{"num_hidden_layers": 12, "hidden_size": 192, "num_attention_heads": 6, "num_key_value_heads": 1, "head_dim": 32, "intermediate_size": 768, "vocab_size": 2048, "hidden_act": "swiglu", "norm": "rmsnorm", "norm_place": "pre", "norm_eps": 1e-06, "positions": "rope", "rope_theta": 20900.0, "rope_fraction": 1.0, "qk_norm": false, "attn_scale": 0.177, "bias": "none", "tie_word_embeddings": false, "parallel_block": false, "init": "orth", "init_std_qkv": 0.035, "init_std_o": 0.0434, "init_std_up": 0.05, "init_std_down": 0.05, "optimizer": "muon_variant", "learning_rate": 0.00929, "beta1": 0.95, "weight_decay": 0.0, "lr_head": 0.00872, "max_grad_norm": 2.0, "warmup_steps": 200, "schedule": "wsd", "decay_fraction": 1.0, "decay_shape": "square", "final_lr_fraction": 0.05, "batch_tokens": 131072, "max_seq_len": 768, "doc_mask": true, "train_tokens": 447400000, "max_steps": 3414, "dataset": "wikipedia_en"}
MLP neurons of a small language model. Each row is named by its layer, matrix (gate and up: input weights) and neuron, and shows model dimensions 0-191. Each number is 128 + 32 x the weight over its row's rms, rounded and kept within 0 to 255. Numbers have three digits each. A neuron's up and down rows have the sign that makes its largest values positive.
A block is one neuron, or neurons of one layer that tend to fire together. After each block is what it responds to, as a language model described it from the Wikipedia text at the highest values.

L4.gate50:137167153158186108117161126121095140119099147131097064178111095152162098158144136126126133131136132128096148120165202135091104143111183156121153160139102100096146191081125118109143073136094062164123082197196151103178151067180151048144169146115147111126124100143087153154081063079126150133132129171119168121154178141164145156177143153152129155123086108145156192111155063197142176142165111200149104067139071120143150152112132192125122073095093122116087126144137105146140137124131112168117090144174157161190154129085127166100114150130145158148096137073159135103125163099104101117
L4.up50:127180186092167181058125132118151112176140121175142116125157159208143124062070167138115161183136118150096151151133121121155157130156168159123069112079131040156109084098108156151107125097181130108118161112151138072120087129053143112146110110114143147119116101101165153122139133113170102154090085110111142095142178100118155131116178100089144110175082136098128139108127143168203133171102139157102149178074077055155130149123097188067118171123080161097080128162117079140125106164151147135136156196076143139152124154089109156136105058181129118185111134116135140127147154092128138135
L4.gate61:153151129129116107127143124117151153140076184124116121118108170127171123120158089139064116175084086132140165151107097109111101143170131139088140118076125123127118093098100162097167110105135081110131067163146079119128133175155124059166176119090122157180107121130086116148120108100170134123084089188122108106083101150111234046139103130111143137134142091145145080167098137218158109146145127078164053100131140129098094131210095169121132148133058174125113134170167143178123097184141077127088114159096136133130150135142093156191150131118134119183135080163133130149140195082103140078
L4.up61:157130097148156109195138107147129123173081167118146096147148228122143167057182169172121145112075124162204102127163142162167131138168077185083113155117095164123158095128092151106113151140087159095185073138125076125130165086130057064189123101153130110131080099122131147111132121163088193105109066170141166091117146131136149097118104154117164085062160147133148098161136150159097129186134114117107163160111125122138114109157160147114162101123136135165089090111120118121140123138132114229135163096145090150107145156089071096074126096103105093126096066125144111125151136130081111097
L4.gate179:037165115103094154166119140096111154158169147136190204136099150101146124107136128071117186074132133121121046070117133099123104107132116163102073113117108109136111202104096126116146135150128105135147118073128193141136124130163155141152200146075118135197142169168094203177128130124136174135137141130167111147115142116124119101127161120174106103066132115217161083133153116108093136092141143202126098124107206178151172152115142173116144164167152061111112109142088127129183133121161109112135125124093159154122150081069093155135109098115076097191141164121108116121127139090119145099
L4.up179:139105083178168117105127164087080172151144182128105173144140127152128086140109107172116157122078161150150152120148148119073146133056128136088075145188136116130180108127122105110153199126129126108107096086176137123142156099137151091122107107130144095184064172107075195176154055158205105149161135171104118156115199190139174120124148158113057160096182102113177117177105116143161161136165135111131131158116154137143128220123082151114131119168120132158126159138083133111139106165146162115184130134088163140135152129159084102105143167151113109117096103117136130124169133158103201053
L4.gate266:115108108175118105112174149144119132145169153127139118180051105093125174161191168170152119126115114102168134151115089119122144104143188126153091134070101115139153120090159088136142143059154118075127126138151181123055178150131087128173180135148171102190103204173151166128113083131082047121105125145113143117132146077130164098133140177122111158112057149173097128175108138069118146125091150121103094115110103148108095138147114129134105146173146144099042088180122095094131103141130121111101172087092146154144094157055133116106171072112119138109080126113061107168110157077088110159
L4.up266:145127093150115108081121124120109131185104093044147153145119138121090130110118135169080161106159125138131097154133147149146078057113159132120091100187075154117108122121077175144136151116164076101157095104138176166152122103118082166113169101122116106099084159133170081169156127154123147164124094058132140106150110126119038117172125091139137097138126104049127153121142185121138185133192160088142155162132075161146086132140130150177058128141120225124178131136130086105129098125113157140089114145068132093101139123112126134088059089122124065156109129053096115061152141163110128089
L4.gate319:135084108122141179092134096121168195155109079100178121172123085124130140117101128183093135069096089158093123142113159184107153114131091073122116154093145139135130120146123095074156161095152123161172191112071121097074166103141107136136089107155140144098126128158098127140189108115150077196164157119145121145105127085139148102147156137193112199130143137116175175069112138140171128094165143145116119109133119110121128170177062095164134099129179076196115080115134146114158091141093081069075115135098175116133117099042131160142150066124141188120117082120131105113100056088086146137
L4.up319:162118123085109143113083116141102144170191094127081165121147174085134072197134119124069114102067140182151147111114103096147084154129106163060179138101137104156100128182103149160120150178157090186112134091113162099117167143142128112102131135088190117161095133078092169144139149118165062155118133125145118135089164166092114129119168115120127173088093099083165123127148130125107193086106139111165099146053123181196095148148117189163150141146146177095105078145158160118087131166123146115110093122174094125078101116110093149195196112131136080110167134141163171098118175126087158087
L4.gate340:102130192155142147055099143092112114152112083114115199111117116090149105135207153065125111140154137095106155117117147096123148135154217114140151118122103080169098139096114130109149102122106131097118125122108143181100115146117120138137123129167095137062108124112122155149143153145085120147149127092088139089128148132113110147160144173050101057134024107062150184155149088177089169135155126170156143167136076171093084070109149099172133183150149152134117155115127087112146107120161099173089138185111071166103121166161175084153139124114080073159120115088117057134122066129127102152
L4.up340:115125122164135120071084144087176139099096195138103108132151111131153052145121109091180158081186120110135139058142115139170149138136141128100109052129140078206123102158131076146126114087086129129126092102156135126067163154127098127172127106129130181092091144183176118132079127093142106136083135150153170183135120083094178148151130161155140147107079117140095189127134073103075150129148148111113086188080144105158142148160140123143138124072092135158186055148152074157132111129145118118193197160138107136116095102123098206093107101150120096156074104106141128140182126131095104176
L4.gate373:084126150147088184136068143086175115135125059138112077124175112127239156110130154181084111135161114167158099112079100146108143111085097189097149061099155094123131126070087107085131124158048098124138136107141126148101122119128147141119108108106131122153084090122148165119145120169163102142071165161161090110090149115107160175133194154158168148146149131135210115129103103076160160139109153161064126145115097165169108159129069181136083158131128097105090135160098096115165130131176118143183133157092117152111140090162130094129122151103167120129085140117116079064129152101164097198
L4.up373:134131136115141108152121118099116144092144089120124138165109132074165096121149120166157136198123131108122113127143132077120095119183107072097039148160148123211133086095068079193145148112121174156133147153164140105168171083108112172161105140139106127070170100157087147146156130123157160100125132091167168125112074169172149156124077113085130145140052080127125156124073122156160106081129183142125068137157132124142113063117107143184151146135108109119165095123110132150133112100159128123126157112076161159122054050147093104106118116133120090127114046099083108149146123102050207104
L4.gate395:109173163067079136131122065163142165136101161167086157122087130175203119105111160114182186144097090131133108157070126168106118079076096124149083110151162148103154151134079108091123110066112101126104112129191140093086115086074086123138121145103105168146074115106112155045159128175157065166133133147143126117116155147169063129139143109114098118129152121137133188174119111152142097127123099129122118162104184170129144081126116142092214124148101120125113148188127115161135135183091144087145052147162135170180151112123147143096175126120133133141157156097080099076117152080117153053
L4.up395:148058160106117157180122128122160167210110211103088097117100138170150110133102153120106112162076110145097073127130086170093139133102108136123160120045132131122124079126079102132164165151094100097160190086127087148117123141145075046133157175072112101147140130112161047107168160142198127160105133174149170144174134138088145129173196135121153132157120107148111119111169104093150159159107147156101150178143157139104093095131097043165124130151178131111129089168141131140078142184120185175131082120109148166104099123147097114157182117149154138103162096147098142141122128143180154156
Description: Short second-piece fragments inside a word split after a one- or two-letter start, above all "av" in tr-av-el, also v-ess-els and Val-ens.

L9.gate104:141154159068086142136170137175134126164128158129139075129093178108127092067092154136095151106076118130135167113108163106152100095168132154121126107126104163085168179142115107111083161090081117142135120139070134089188167137095159091078087070135136099145085097168109133085109125140191161163140098111140139179124055116072120164147144108097137156169181148130135065073139132148131101142093152127177141192120116161104064127121225147113093121151091155125070131115114107122087144143149189135065090091153121175168187101118121101147168121130146143135128177101129123176180112150065109094
L9.up104:144098190131095145145108108108106111092165141130107051139110146115060088158097107116090176077111156097164105054154141208145113105117082114129089091143100177123170174148100130143123084146086127122174135092112134119104172084125136106117170124083153151110093114140128074119126136182100134100095087162160135145115149142128102146114200132130103105155111113105174152147120125117166094099135189111056119094123138111063102049147101107096051088086156131112094128099104125096137120135154068203135173137088112140145128108120168142114172125113169057165103145186140122157096136206102127080
Description: Second or later word pieces after a capital or short first piece, like AR(G), SE(N), b(ib)lical, and line breaks ending table rows.

L9.gate262:072121166172147165120082110147161189092154119106150123169130116158098094113109122129131129097166132086130132120102111156120116108144151156146226101120187132156117172132166143091125107103095106096103113150143133115175177131128129111079194183192139166132131099127106157141119146169093169228156108104094111152057128135129145132140143112071143128157098104124101146111152104176061105102134118114106144108172159144127081090156169103163168063139181120090141194129135093111087127186183125144062121089128110186116128108078103189103135092122136063123071181120158171154160094162131096114
L9.up262:119089145117125159122126122058125153127155112119121097142112169145126170185096110122104169131115141080135126183136111122100151148128132137141151088135131187127094078168066192135121151120081096151216121112146121175147099161172117105070083172136136115124140101122104099129146183105109067120134129155107164088113096078104062129166089173128117120085125149098035151072154123166165134139171101170144119119070147122123109091125132154137084096103115121093132192118143165164145070120101126086112085121192123157082116126077126205212086057110124208124144128135169125135114099159127146104
Description: Opening fragments of longer words split into pieces, mostly "comp", "ac", "comm", "a", as in complicated, comparable, acids, commonly.

L6.gate2:182075088164169088148112174085077112129114112124177164139094139113127143102109139193148102140087048122154089164084154150133130142158145111129095184099106112099119128173156109120156133088123129177149048184127134122124116134132096064096172175136132094105113137103176163153146144139112149137140130137173133156120099150148139192163115127081155162175143128173163121115118106142121122099183095175113133080073163143154124089117142132129094156121098096155162127100064168181132105038062183169117118100087128161230182116118144127083105142118099128108169157206167124152131104133117154125
L6.up2:184075133166144110080156134100125129112114137171086093076178121170136152141132127124145131111097147159079119119094160130125167109122075117100091146158150154130061109170106139161100044096136087090103159085150078129041194105149120106148211126130149118097100164104109097099148132168087161134149146098101137154176087162142069151140129200135162127141164144148143126107090159181142160165151127138142078138074082143125143151155169209138063089128100148154152140129132137150150068124110084156142160116145113128146073142144113131119057150140138137179172089110180198117098121170095161155
L6.gate33:136123104125035152057149184119169164100089141148132160101119152146128079065099069111153176128094125161104105103100094132123167134112129132135150061152162122086100143161110095108133153124051177121068082157181120135174171138079175112137118100114171122053166168087157119084069158109161095152084076120193180124152098130155101163147122104096104097138118115132123131086121141089171161151127118114130159128126157136215156080158139127145105122198093107132120151151140089105116112117150132153149119116128110126198166117098142152104162142158123077052173124111079093088106097140128105157
L6.up33:157171109154116162124145148079090045126123145084146192200117128093061059165134140134167084070126070142133137161067139082107086093096131121193134075114092103117102132112126070104163126105122107187053057137133118133153111147145160101083081162205140108136128142109196122100154113111150111147146149153148143105115172159119121105100153138123097112107108113114148164160081148147082135106130088172117112119174093125132163162096162199166077123171124120112115137120139090142127086154137133129115074110084137107176084103173083079097055141115093111121140120142056139133145142135096145151
L6.gate119:157103102110138185117142135100160152142113100129101131193150113117097148133119122105143101123124120126053121175159134095083136167112146150157186131184167116155091125100188089160221135063060125135119150180101139135106089130149154092109146103106154113091138088103170117110113170118077094183122097098158098153131089145173150142173060109117135093109139129118134139132093089171085135108145152192122059028080082119102122109121191080036158075106128092075115144162098110121084145112149163161135104113115118156120105119093114142088195150107149107150128131192100129134143122165111111106
L6.up119:061067082095121132080119205121140129145125150146125115142124142169133178126123106088148177050080094112095093151063185112159135121137158091161131093146106142187102103102129132129197105138122109070121111160068092168053123173159111140121094109125109131110178108112131155138147136117104170109081106142085121146123103082111134162098181103097162079190107158080065110068125116171090148132120151082106114098136102132107074193141093167084137120131104062145185088099121121109082137192112121131103168081119101110101085105159096173143153148156098140130145143101096077111164124154097105124
L6.gate497:126128064199137127093131132077104091105132116160079068172101123174153143103122186151119106110154097142180125110089159138101103126183110092181121106117123140157134141134136123158094136101191178098122103157170135149103165168149106088127163116116165144093126164149128133128117128106096143118045109096139169128095110163147175091085117197116106161190127144153129169150051141076184140119161155114125187121153108103143131145191094146129112149151093123093088135144111142194171141120141133140115111106147103076138168154057135135022100102099126160180161088191162171080088169103105118145
L6.up497:136069090220171133147103145141063144144146119140137112126162147158108113146138149099149119053166094078152125083144173126108044132053130069118133092103101137151084107058115106136061140147097106141107184157128099128115165096191180106139168099151113149126148161133157125181168147099189133176162112115153136202140113180146126159090105102114130096081127105173157153136150094119127195114122089148091159164168087111099154087120115108136112111179086123122123130112139170136137113152111103083118087143148150115137124095158063094126064139112154118164132153142159049177098175136129176137
L6.gate582:111131143151117109090137188112146152119093080122084102123108088141133171162144132173102149138106153180125120157152157137116136142226084132128157177155153145106124185099187110096146135077110118129170158124161151122123111195105161148117125142149074098127141067087148098120154113120130099117114163084106075140142156115153151179173157111176149155161137104144130128105147122113086046189138057120178148168129092151160117163127164088101143113151102121184137086138102175152095094136172107165196094130091142125088168138149102098155077146168210171140148136085119094075199114195106075128
L6.up582:094080094234127136092150097105148159119147114154089089100125108140116137126122101131106135176138117142092096125152159131134151132170101132147113213135156171125122174155160124164108058075102074124171123168099156131091082082104156137158150174148125114171121091138110154087084123161085080083166170165073119113180147125070171124146122156169104105166087113145122116116171153154154116123076108059187153139112146166104165120114156122097205138132098103178181142142097164090104093119109119104203133162154133124179142140130061129166125169155176132096121108133138080118137139161060076116
L6.gate662:167152186112145161114143125178082137140102057089139146147099133171120119146086175088117175172051117125175129142177103162114128093100131120142083133150171193098093159088160083096110084132126114153173145127127094150135142159188165132120116178075099162094133096130109154109129090129089178205151126106083152124115145117143117130171132073105133177171084095102102161179129126109124126121154105192179119063112111179082141143126114124072136143126103141106126178152145158117083156115109158102123126121159098102191109123152155133102113097132186141096065194182130079141148079186086191130
L6.up662:173153197185156088101118112141134154111144203148125087155162148158112128104110187148133180182103136098194149182113196153102157157164117106116115174169138194131089135119141125133138126113081139134127152113115070110057169088150146120113168147078144090156174073130095087165083079172110125143145100069117083149119131082104093105098111126119147099093177090109056141163086126083183162113131123144184138108094083137146070135094130114133140120168126109132116132123191124131144125144121163112107131121193118162123099097121088140069093118088177118150133190193165149116182133143092156153
L6.gate675:175086178113111151131143099186112174131160089100143095084124153153113128134125118122194181119126076118109142120109107116102155056131138103116098060162105186105071082128135131132123123139092089150161158136165113090168084109135109158078183119142181102085154119123087103090070085131096224141133069094139098170147081128091101160190153107118160115204085140139160169121113122126138092121116088183132135076185121157129116145130155158114104121096217073120126149111113155130112118139140141141145087113091151074148166131119101206123069158115094185137144084119118137172129144113179146126
L6.up675:120064083124188146102191166167066168147161112081161138074106084158151142119128157160182171133161126039163159093109129078162121101160110130157155130175106115113140127098166161139130135162101064163169107140164066064158145086176108120092138150163114119057147154108092087151136089091090201164153141140201149119116147155110108123169112140108112105155092132137087147135090083066065105141144138186103129161187086130153102172118160085106146152077163123154099144144143169112082097131126125116126120152119152118111175156176140134118119149114136111154123129048124117113080088118152108112
L6.gate733:094156062192134155096104077145131147146142085129103117143168158160082120152158134101163145168121130115157135186119149113149126134174086176119105168093126092203130143078155127209160112070130133116120136081095163122187144135109122095134170125112160170118173176095169111090147132125119107102136104086116077181126145106083156146131100150119188136138092163158123100168134160110158209137176099135178142172091078105141094086090110111175115132125098139148120161170127165138122155170121080187114097102165059106150124163100106190069116074112086128151169094110178153141075144149076139091
L6.up733:176115078145103069083070154114106171121089106140120082098153179175157128221144110095117142126072095137121135116099117146193098118165128108169153141161127102156134126067104095112127096105097069203107133091141082092098108152113164121073190125215135199170172077156153128127141159114116149196131171175125125150142104126134142126107124152143176117103114122157123100082186132121093154165114113158090155082127140080174114086148115134099130136086111139131116105163101094150090063168117111115129148105162060165156138062167114136107142098105086120090158122205163125140122140142110122149
Description: Short word-internal pieces that begin a word's continuation, strongest on "ot" as in potential, automotive, photography; also comp, inter, ill, el, ib.

L6.gate38:098108102145079090086092160081082101189083127125157175098079111121163074085119160125131155109102136152123172122143163159134099117049135167089124155156118126079175106090089090111160148108073194122115148085189167126127075117118124105107197104090094119177143147143086135149116078082147155125166147119122135108174084143091164142139097107185169085129181188119139097118130128086092090053061089072139151110121152100122114098132106107144124163155086149145124123143152138061109114082098134103135100140117157119134099119096098134180121127159148109187143152096185095085092181112136167079
L6.up38:159158106090151071118156136127183148106077133134133108101093206134122140105133171084161133118093153090190141107142138089128110062163109109146102122184140141117106122098082060156159127146130124078140132088104081168105137082184135115149093071108104134149128109150158090122109141065206140073127175117136144077167106101109140138076149122101147144134114206122083146116072143103143106143152079095197150146138056046153174103094118103156106095138134076206138112109166113128135143143103125120219163106114113150126126124130119098151170148176172068127117126075165134126157147112164121144
L6.gate128:119058084135152166090121124140144097159164117061072115078148131187137118104158087085179113116092117112153038098147072105118139135107167126125115128101121153127118086092106080112146095123137085147072138092141154153137118188114115046103082108142118126208136107092119098166141130107157139147097129135158168082124148141167145156112147210107148127139129074153155144088135126078183118178184106071143151154167153156169120106126120130142180159134103143134147137156132179088195121117170039115189177079152171163142133142074152112120121062166166093136107143124127091126155126129102136123
L6.up128:101213171134095138163063083119151128141136178128119111117107076149134102145157104135132154159079109112140082128094113123142052156106108137155114165118096152087162159107109160109113150117197116119120067096145134160137138108110161070142083082151082127191128114128166130176134090188132089153159141175078136150105133117044173172082110105107171085162096082170179133131166138117221115153117176076110133100125126100195143095118139135181126152115179122115177145097143140131133074098124124181208117137089089175105115176124134123136153126153087123093147088143099094107103154091109147144
L6.gate248:078125199159135107152130177103110125135126098171150108104171137098181105065122120134119122137173162100123130142173103143145132107143153157121129161149132147147134136060132073148170132097095117145063115182137107139125112105092111149125173133110154159115116132150081130103094110127084107139125116117077119159112190130150151119077094184116119131157157153097139155106081111106129053118172162152170067100069147081075092111142235205129127109102202118140131124123194176117113102128167157135136091105078093184124135136062168172152099176162102148122201124153126150121147138085157177074
L6.up248:164142154116145091150088115115101083166170138175090124123097113110171150095188129119065121128075130086125155109126110078099106117118129164137110139143087096125160156159163167131088143111087128162094109114068172116092154149090155162097103153098093120128138172146120083156162146138080132195178194177134110152169139079109132110103074135164161160163095134112197096145069111106127130137129117116099171177142164178083145024185147172130120050070153117099173155165136103077107168104158131163109137081123168153152143131111159174145102146107095163128132179121128130118122125128219101108
L6.gate311:089045094166171126136120075160118113139152073156163139090177129117118120149158091158106104141108046172107148133156165080109121169131093113133126102152128094100115243092202140103136112102084088040086156136137112141172181152159105153132172068101096134124143095129110081124111124110126177082122120127097154117151141131083181158099092155132097215135144146122142121114116176114165084103112199169165140090078161082132135131169145129107149088153084107134080113131132106184124130146165124116142149125191086154125102139106131138109123088126147143110154130075151151173132140136197140171
L6.up311:060078105145128093111155223120112173119174123119137112116112130141095134085156091121072110100126095097155078099152117119155099108157043118113095146131139139082162129144112119157144159145083099105192136091114116142118168159162225135114155138148125142206151095150119064106146140134082136106103166126068102130086117163113141137167071074125103149165183140086140113128108078103129125148155172170104112149119126140095128120124035140134137084029156162166138098186152173141174203131166142135098157113144089143141196138085115106087112115101107125148113131146112127098134146125081105116
L6.gate434:152075154107131140157116102105110167127188112125140120097133156040190141082130136149124121108072156164116138081102104101066153095166112123051139106075138148112090187118116095156168109119114107126112160130145112195127150123125143113122088166094092164134122116130132134098090130050100135099118130130091165132110162132116118167092143104151154137168106124089141112150144179125105072118117163096112159120111101125094103084191114079090146102226155122066064096129136133091181145097093141125100155134133081174103143147091196134104128125181142034107104071178173117162097124189128129161
L6.up434:137140126106120134102112106138128145155218176148152120144171121140087133103138123126113172166070143134149113103139133097190141147142133144190157090096103113110173113039078120162174163139121126064120146099102137104157141078142136173113117137133104109152146113165107114129061105091151089139122063193127088125183132108124144115119106151180116112200188153111187125152114145109165169115089088155145149150122159150109147193146114169166154131140140132132109067127173138121128148137114055170148133068079089150143121176210147128094065160109123097184109117140124134078124093068053102082
L6.gate556:139119179081077149153146153173129144163064100135155122178137141143091123097093159111165125111131082137110129099079122112142103195185101113136121156047133179150185124128140122127128121094124125187165147118113162158109133172144179145120110122100142139145130148061109124192123110138062122144091144105109180078131084139075111068140155172150137125135146165090109113130085146061112087088096126152146184139094181159083094094153097152089138075089084189089076149129070118153168131087100131088036118144101153121098133149105130160164162087173141144098094160100138185152150117145135074152
L6.up556:179070091147132116113147105156140123143198159098067153093128184179103118152150167129163094130118106136122138143094071108109115081153124175113162141109083137125065191161133189226150148122099099185239163163071094074092160092162140123175132129099148124107140147110114158123137101222086106150152167100138126124139129120107107139160121080128125129150130118176178114088107139156108130155108097136124143168142090184063133133149134127116084076113165161157119167137193102128137145077105137136063139122125162132083128108183138127165134084135125087084155160129141109121115148182121153119
L6.gate596:165166134124168170068154122097126077135125157096058127182120154110133137185100132135145118128138102138125117126102120111146115105131131143125138104153100112187121180075094080159127195131121110084091063137108089134161087099069159152159114116205156102173079079067119155115072110171114098107141171131082159164092104110091142125164100154169120148160125117161112145149046124136152157156119111170200122078131145127167117150147171127099052116105154109138115085142156162117137076127121154134132096155074074145076127156155183148094129149114097085158108108149046055088131157077117141146
L6.up596:133139138105105151111138145172095126124146129157142148166115101117088118125122057095189101116070159138155124121122146165119079096146121125136105129088162136102118146057154111126097112139092182095112137122148105088134151177144176126106098105064174125115158128122141149176162099149130096149153110152182054153164121147156121111190158060122105044159100096117108165120117129095111098097086152158156195165148188038181144113133139176106136125202126117143116093093137088111158102105126181128134105094113084146198192111066061082128108171148086125126091160171105087159145100111169157128
L6.gate738:109147167124124084159137125053184111131110104098179136136208142118127088101106116152129111131074127121142128059134123096096105187102141139085117111136128134095077195115143144111115085081151083074135090132161107143162135139142182088169137151137127182135121112101137159073079165128074154146080174102029120100196136134149143107111139129166139103127152121157087190174113130215114092135125154104134157117129141103141181164176147131097078118099192083113146119061132125177143127144160187190109141166105163125169133135140150128132111168094096111080118076147164102143071131102151154096
L6.up738:176097112147108179122109150089086145089081116102118084112121173122106162160146118108126097146135098104055071073047086069104098134122140118125123111108139103118162127120128095126087161145085070114090157102100169115166106159156086151052151142083138117119125165121088115133189085135175174091070118174136117080098121139154065157086155114188107085103129087144132096108188120136172168129137115122172138172114123153083108105137200173093125117159147181107086177119163125145084108115177133074112070130118076116083150157141172116141087187107110158135095106118091116097077101094127150134
Description: Word pieces right after a lone word-initial b/B token, e.g. b-ene-fits, b-od-ies, b-et-ween; also line breaks after table separator rows.